{"d_model": 320, "n_kv_head": 10, "head_dim": 32, "vocab_size": 2048, "norm": "rmsnorm", "norm_eps": 1e-05, "qk_norm": false, "lr": 0.00975, "lr_head": 0.00671, "decay_fraction": 0.644, "seq_len": 512, "train_tokens": 339700000, "dataset": "wikipedia_en"}
MLP neurons of a small language model. Each row is named by its layer, matrix (gate and up: input weights) and neuron, and shows model dimensions 208-271. Each number is 200 + 40 x the weight over its row's rms, rounded and kept within 0 to 999. A neuron's up and down rows have the sign that makes its largest values positive.
After each neuron's rows, "fires on" lists the tokens most often at its 100 highest values on Wikipedia text that the model never trained on.

L12.gate232,209,202,204,148,272,167,179,196,206,226,223,235,212,259,221,226,171,218,223,260,181,207,217,199,229,176,168,167,223,172,171,270,186,136,176,259,232,202,207,208,159,195,161,141,139,194,179,158,166,197,211,236,213,266,260,242,226,242,195,284,223,218,214,226
L12.up232,193,175,267,212,212,151,246,230,112,185,175,225,195,231,256,244,260,136,194,273,178,191,209,203,208,165,197,177,272,203,199,182,170,116,227,288,289,281,239,185,213,191,246,109,284,179,206,145,123,211,172,176,274,153,191,254,215,199,181,206,218,196,209,182
fires on: "f", " ex", "ro", "te", " ", "e"

L3.gate163,214,187,191,179,170,207,237,166,194,293,246,240,253,343,193,175,230,230,183,174,216,196,183,184,230,254,191,217,273,294,184,228,223,207,180,209,220,254,215,178,199,236,201,173,199,215,238,210,135,226,186,171,183,236,218,223,211,162,204,151,258,254,143,210
L3.up163,279,151,188,220,247,182,200,134,150,117,212,201,228,165,133,178,177,180,186,198,195,206,199,114,183,182,193,177,236,205,245,130,210,220,171,165,208,227,245,231,232,211,183,236,198,244,218,227,167,235,255,180,199,223,240,172,178,131,184,225,167,159,176,247
fires on: "d", "l", "P", "k", "r", "t"

L11.gate611,266,178,197,263,222,200,188,161,152,197,242,231,256,185,259,259,209,188,220,151,192,224,353,201,241,251,177,204,184,198,150,204,252,208,279,169,99,211,201,181,150,246,208,231,204,171,151,188,206,173,232,107,239,200,169,251,248,185,252,131,191,212,177,187
L11.up611,255,148,201,184,173,176,184,154,197,214,269,177,239,174,196,176,190,181,152,219,177,178,150,215,180,176,218,200,233,308,187,175,216,237,148,143,119,229,183,216,226,206,159,198,248,208,219,227,189,182,279,209,282,218,171,118,165,205,198,200,148,214,192,170
fires on: "or", "al", "ar", " For", "ra"

L10.gate183,194,131,150,193,204,155,208,180,229,198,203,211,219,152,226,209,205,203,231,180,171,218,227,212,180,226,199,178,271,222,141,120,291,229,200,151,123,259,236,147,118,243,188,246,183,217,208,155,192,232,145,187,187,151,85,189,180,167,161,183,273,258,118,184
L10.up183,175,160,225,205,171,175,248,231,222,278,207,124,215,217,242,260,249,195,198,244,183,192,203,206,179,192,186,167,169,180,235,197,185,180,174,175,171,231,194,197,163,148,209,202,151,150,245,167,173,220,253,173,208,142,212,290,175,171,255,170,312,197,151,161
fires on: "or", "-", "ar"

L13.gate577,205,118,105,201,213,187,167,191,184,239,201,142,241,253,227,249,195,141,193,204,261,185,208,151,177,131,215,159,232,213,166,216,207,124,182,216,243,224,120,224,231,155,313,185,220,282,159,202,173,178,224,266,205,181,208,179,142,256,174,223,188,253,197,211
L13.up577,222,169,213,205,171,168,147,192,188,170,199,247,216,196,183,262,246,176,146,247,180,142,212,135,169,233,125,241,258,172,212,194,182,174,237,215,252,218,202,227,202,167,230,155,139,135,201,141,198,217,200,185,257,226,277,234,200,239,143,220,234,226,142,192
fires on: " ex", " d", " ", "ja", "s", " pa"

L6.gate415,219,174,206,217,213,125,288,186,134,204,236,263,165,177,125,199,216,196,204,200,203,171,218,247,189,196,239,243,182,172,229,178,181,166,193,286,138,212,150,269,219,220,200,311,144,268,210,255,245,237,233,233,123,222,174,178,247,230,155,177,217,227,211,167
L6.up415,218,194,183,232,211,134,220,158,155,197,221,276,187,194,202,198,246,189,236,188,347,190,153,254,223,153,263,170,210,129,249,235,196,211,253,203,184,208,186,211,178,233,197,272,166,193,167,209,218,205,232,166,172,230,191,158,214,183,177,145,168,196,163,220
fires on: "at", "pt", "ig", "ca", "l", "lo"

L3.gate109,222,190,183,221,212,219,139,132,225,180,236,205,179,230,214,184,142,182,153,180,131,166,272,239,178,170,137,160,180,124,204,281,202,266,207,197,150,219,114,189,180,133,203,214,192,200,244,187,166,159,185,194,268,177,238,185,128,182,220,247,195,140,186,153
L3.up109,180,218,226,209,113,254,117,174,242,211,241,209,230,205,202,250,199,241,166,238,189,144,245,217,183,173,179,173,272,185,213,229,182,217,269,220,205,227,201,214,159,178,221,153,208,213,275,254,223,236,152,242,174,189,194,152,238,189,214,229,199,176,297,222
fires on: " Ca", "ca", "op"

L12.gate140,263,195,174,219,201,153,90,160,131,211,279,170,158,241,178,155,153,182,217,178,199,198,263,164,201,238,239,257,217,233,314,203,197,192,157,158,215,256,202,200,241,234,159,217,154,257,184,175,216,182,217,244,235,178,207,166,206,206,245,169,204,223,161,251
L12.up140,233,194,168,277,143,164,177,104,148,252,268,233,188,223,145,205,249,149,198,233,240,151,171,127,181,176,221,213,187,203,242,219,169,199,182,210,190,258,234,214,197,213,198,268,201,249,149,194,249,154,199,196,231,197,196,154,173,176,241,218,202,154,210,221
fires on: " ca", " con", "t", "lo", "l", " Ca"

L4.gate307,231,212,206,216,200,192,184,239,167,191,173,212,138,217,217,219,221,251,185,157,253,201,235,190,244,207,179,200,174,184,128,175,208,208,220,175,169,216,210,246,170,215,150,197,188,190,215,215,202,187,196,222,170,194,143,221,178,139,215,193,242,224,164,213
L4.up307,184,175,129,163,231,169,204,204,161,252,193,187,227,178,122,143,244,214,174,144,192,178,152,194,210,206,205,181,195,214,198,246,178,181,165,155,157,258,180,178,209,194,245,161,198,213,190,240,220,179,211,158,239,163,245,175,221,177,204,198,173,190,222,158
fires on: "al", "ive", "z", "or", "ol"

L6.gate180,189,222,175,297,188,163,248,239,178,248,198,227,190,179,203,199,208,187,213,201,198,204,189,160,185,230,231,253,200,197,171,225,130,210,262,254,199,212,258,172,163,250,131,213,192,146,211,161,130,291,236,300,159,204,192,217,182,190,236,172,274,175,241,121
L6.up180,165,223,141,273,259,150,206,253,228,203,295,189,190,219,252,155,232,167,260,158,211,185,139,133,211,219,174,244,207,205,186,191,222,233,268,217,153,233,160,216,177,215,162,286,201,155,212,118,165,233,238,258,204,215,159,251,199,131,237,158,217,178,222,166
fires on: " of", " in", ":", ","

L4.gate27,306,214,125,192,179,156,182,228,186,232,225,183,124,230,151,254,287,187,237,252,215,187,220,207,248,286,154,129,250,113,171,160,201,133,228,222,169,216,168,135,187,219,194,223,234,227,157,175,201,216,136,128,208,156,231,196,215,123,226,173,189,220,141,165
L4.up27,224,150,223,221,218,155,196,239,247,158,207,163,203,203,206,200,188,201,177,243,214,248,110,282,154,175,145,229,210,205,200,209,160,255,216,192,129,225,211,198,185,196,188,264,283,213,239,157,205,171,260,186,188,144,104,232,165,177,224,180,240,234,222,131
fires on: "ing", "od", "or", "d", "ra"

L4.gate58,143,144,173,330,99,204,252,206,221,205,194,185,175,234,293,178,279,202,170,195,176,207,174,272,254,219,186,203,205,239,226,155,265,231,171,161,191,233,226,206,215,220,224,194,211,186,247,209,211,223,130,189,131,245,177,233,172,179,169,197,237,249,162,168
L4.up58,228,290,198,211,175,165,123,270,235,169,215,153,199,192,200,194,233,176,177,137,174,163,265,186,187,135,223,139,263,218,171,178,168,267,195,151,210,180,190,200,150,218,217,200,169,195,157,204,144,173,198,155,193,171,203,271,140,95,239,234,224,204,149,241
fires on: "se", "mo", "or", "vol", "ol"

L13.gate370,203,165,206,181,182,156,258,240,231,172,217,245,188,217,156,227,222,223,197,179,157,237,300,180,276,206,204,193,180,212,195,168,215,180,204,220,167,252,191,193,192,199,153,241,183,211,222,172,210,233,129,182,210,199,160,247,195,131,243,265,237,221,123,206
L13.up370,198,256,176,160,200,124,150,239,247,221,150,167,233,191,257,223,130,247,221,204,195,179,228,256,148,204,138,213,162,207,224,188,173,156,187,214,143,222,312,228,203,213,189,198,317,204,152,212,152,263,232,220,205,123,220,226,198,161,219,263,174,184,171,125
fires on: " 1", " 0", " 2", "-", " 3"

L10.gate808,213,241,150,197,158,202,256,254,173,143,229,164,180,178,215,211,224,213,183,249,129,164,122,225,187,159,195,271,134,285,228,138,259,162,195,188,196,148,172,186,229,173,183,207,154,147,191,195,172,175,211,152,170,183,219,217,177,153,192,214,303,196,176,136
L10.up808,107,180,165,182,170,134,231,242,174,123,191,222,167,219,227,172,252,185,245,223,175,191,204,230,202,135,205,113,221,190,220,210,186,241,167,246,216,150,230,196,205,219,174,184,216,187,171,203,193,160,210,175,176,161,160,217,274,206,163,176,185,204,208,188
fires on: ",", ";", "op", "A", "ic", "ed"

L10.gate433,188,197,160,196,173,255,188,171,184,179,214,91,208,250,150,234,229,211,223,225,157,197,192,189,178,192,200,190,233,169,196,192,174,219,175,226,163,139,155,204,128,127,159,215,218,184,220,140,141,181,220,228,227,229,160,196,225,178,134,177,184,226,110,104
L10.up433,205,200,163,230,181,199,195,203,145,202,221,182,154,251,217,137,284,214,189,224,178,149,214,176,199,245,156,230,188,231,209,234,141,134,233,279,181,208,171,201,243,211,195,253,213,203,192,177,230,206,223,198,160,236,120,198,207,211,174,177,103,199,183,186
fires on: " and", ",", " or"

L12.gate511,240,201,177,221,263,213,229,226,238,244,118,221,209,215,251,188,229,250,168,274,206,213,210,165,190,217,223,201,186,205,160,209,194,197,139,140,144,309,218,176,170,279,163,236,195,230,198,152,210,241,224,186,234,156,129,139,202,225,206,236,185,183,173,157
L12.up511,128,177,182,168,187,201,195,276,244,164,142,201,157,206,243,199,211,211,200,190,177,197,288,203,184,169,170,276,216,219,219,192,242,151,157,246,230,272,198,150,177,192,122,210,214,206,218,191,223,199,157,236,300,161,226,198,200,215,227,167,208,190,162,167
fires on: "ter", "er", " over", "or", " inter"

L2.gate232,235,101,174,189,185,211,171,187,238,193,250,238,201,212,174,245,186,133,156,250,119,189,211,208,153,172,166,279,164,216,218,152,186,277,220,196,201,234,105,159,162,144,155,213,153,248,194,206,216,193,140,220,230,230,188,143,212,186,274,203,168,205,250,171
L2.up232,174,122,197,97,161,251,186,192,265,191,260,244,228,194,222,181,143,196,203,212,168,204,136,138,199,177,150,162,257,224,201,141,235,226,252,224,191,171,192,171,167,219,91,255,236,281,169,170,232,210,176,291,243,189,260,125,104,187,288,243,185,167,244,221
fires on: "O", "T", "ot", "op", " Ka", " Ya"

L10.gate456,184,184,64,224,179,303,164,238,211,239,121,169,203,181,189,205,223,212,257,159,134,237,217,192,178,250,209,203,263,208,149,226,227,171,236,242,269,187,248,132,213,173,255,261,163,136,209,153,220,239,172,231,249,194,160,170,262,159,241,219,234,145,256,196
L10.up456,151,139,121,215,210,228,203,195,191,180,164,144,186,229,114,200,289,175,157,189,193,156,113,148,177,237,159,216,264,214,176,206,221,149,253,227,198,187,271,194,235,230,271,160,189,185,202,190,227,167,238,167,266,206,225,190,193,210,206,126,176,180,207,163
fires on: " and", "re", " be"

L4.gate524,245,224,249,226,145,205,273,216,210,186,228,159,176,194,239,216,206,218,158,157,213,228,206,144,189,241,159,201,220,222,153,78,237,177,175,163,216,198,186,117,232,258,234,203,212,202,230,202,121,185,245,163,122,189,179,177,207,170,156,174,194,236,183,182
L4.up524,204,193,159,259,265,202,223,193,213,231,224,193,264,226,195,290,180,254,191,231,125,172,172,234,194,227,201,156,261,206,185,125,162,218,191,145,149,160,229,243,121,185,152,258,181,195,208,248,215,141,160,220,299,197,145,197,190,106,196,161,243,179,151,147
fires on: "an", "ach", "ak", "ar", "ron", "ad"

L12.gate198,159,165,146,195,143,192,298,272,116,210,156,182,268,242,183,208,236,158,264,206,151,173,239,168,211,195,218,284,198,149,188,189,299,224,258,244,302,204,148,148,195,190,171,230,138,195,265,125,141,205,225,242,198,281,171,196,262,184,182,232,219,238,257,258
L12.up198,190,197,139,178,232,218,211,211,222,253,221,190,256,236,167,200,171,230,137,235,167,194,211,177,185,139,155,183,318,208,192,201,127,226,240,180,241,165,287,219,226,235,136,262,193,261,209,101,182,177,150,189,166,192,191,219,121,160,202,201,173,173,199,209
fires on: " and", " to", " but"

L6.gate738,167,172,221,186,197,131,226,226,140,197,195,155,206,190,219,223,194,165,155,165,217,188,149,216,132,218,266,169,225,209,182,353,159,187,227,227,235,104,172,207,106,174,182,298,165,84,165,168,212,219,152,198,141,252,166,226,239,214,255,177,201,181,189,171
L6.up738,187,247,141,144,97,212,234,224,242,183,249,203,122,296,230,208,225,147,206,209,192,193,193,186,154,207,198,232,219,185,112,268,178,171,229,235,180,260,162,217,188,190,221,256,201,152,198,218,226,161,253,257,221,160,148,198,177,220,215,149,184,199,202,184
fires on: " and", " or", ":"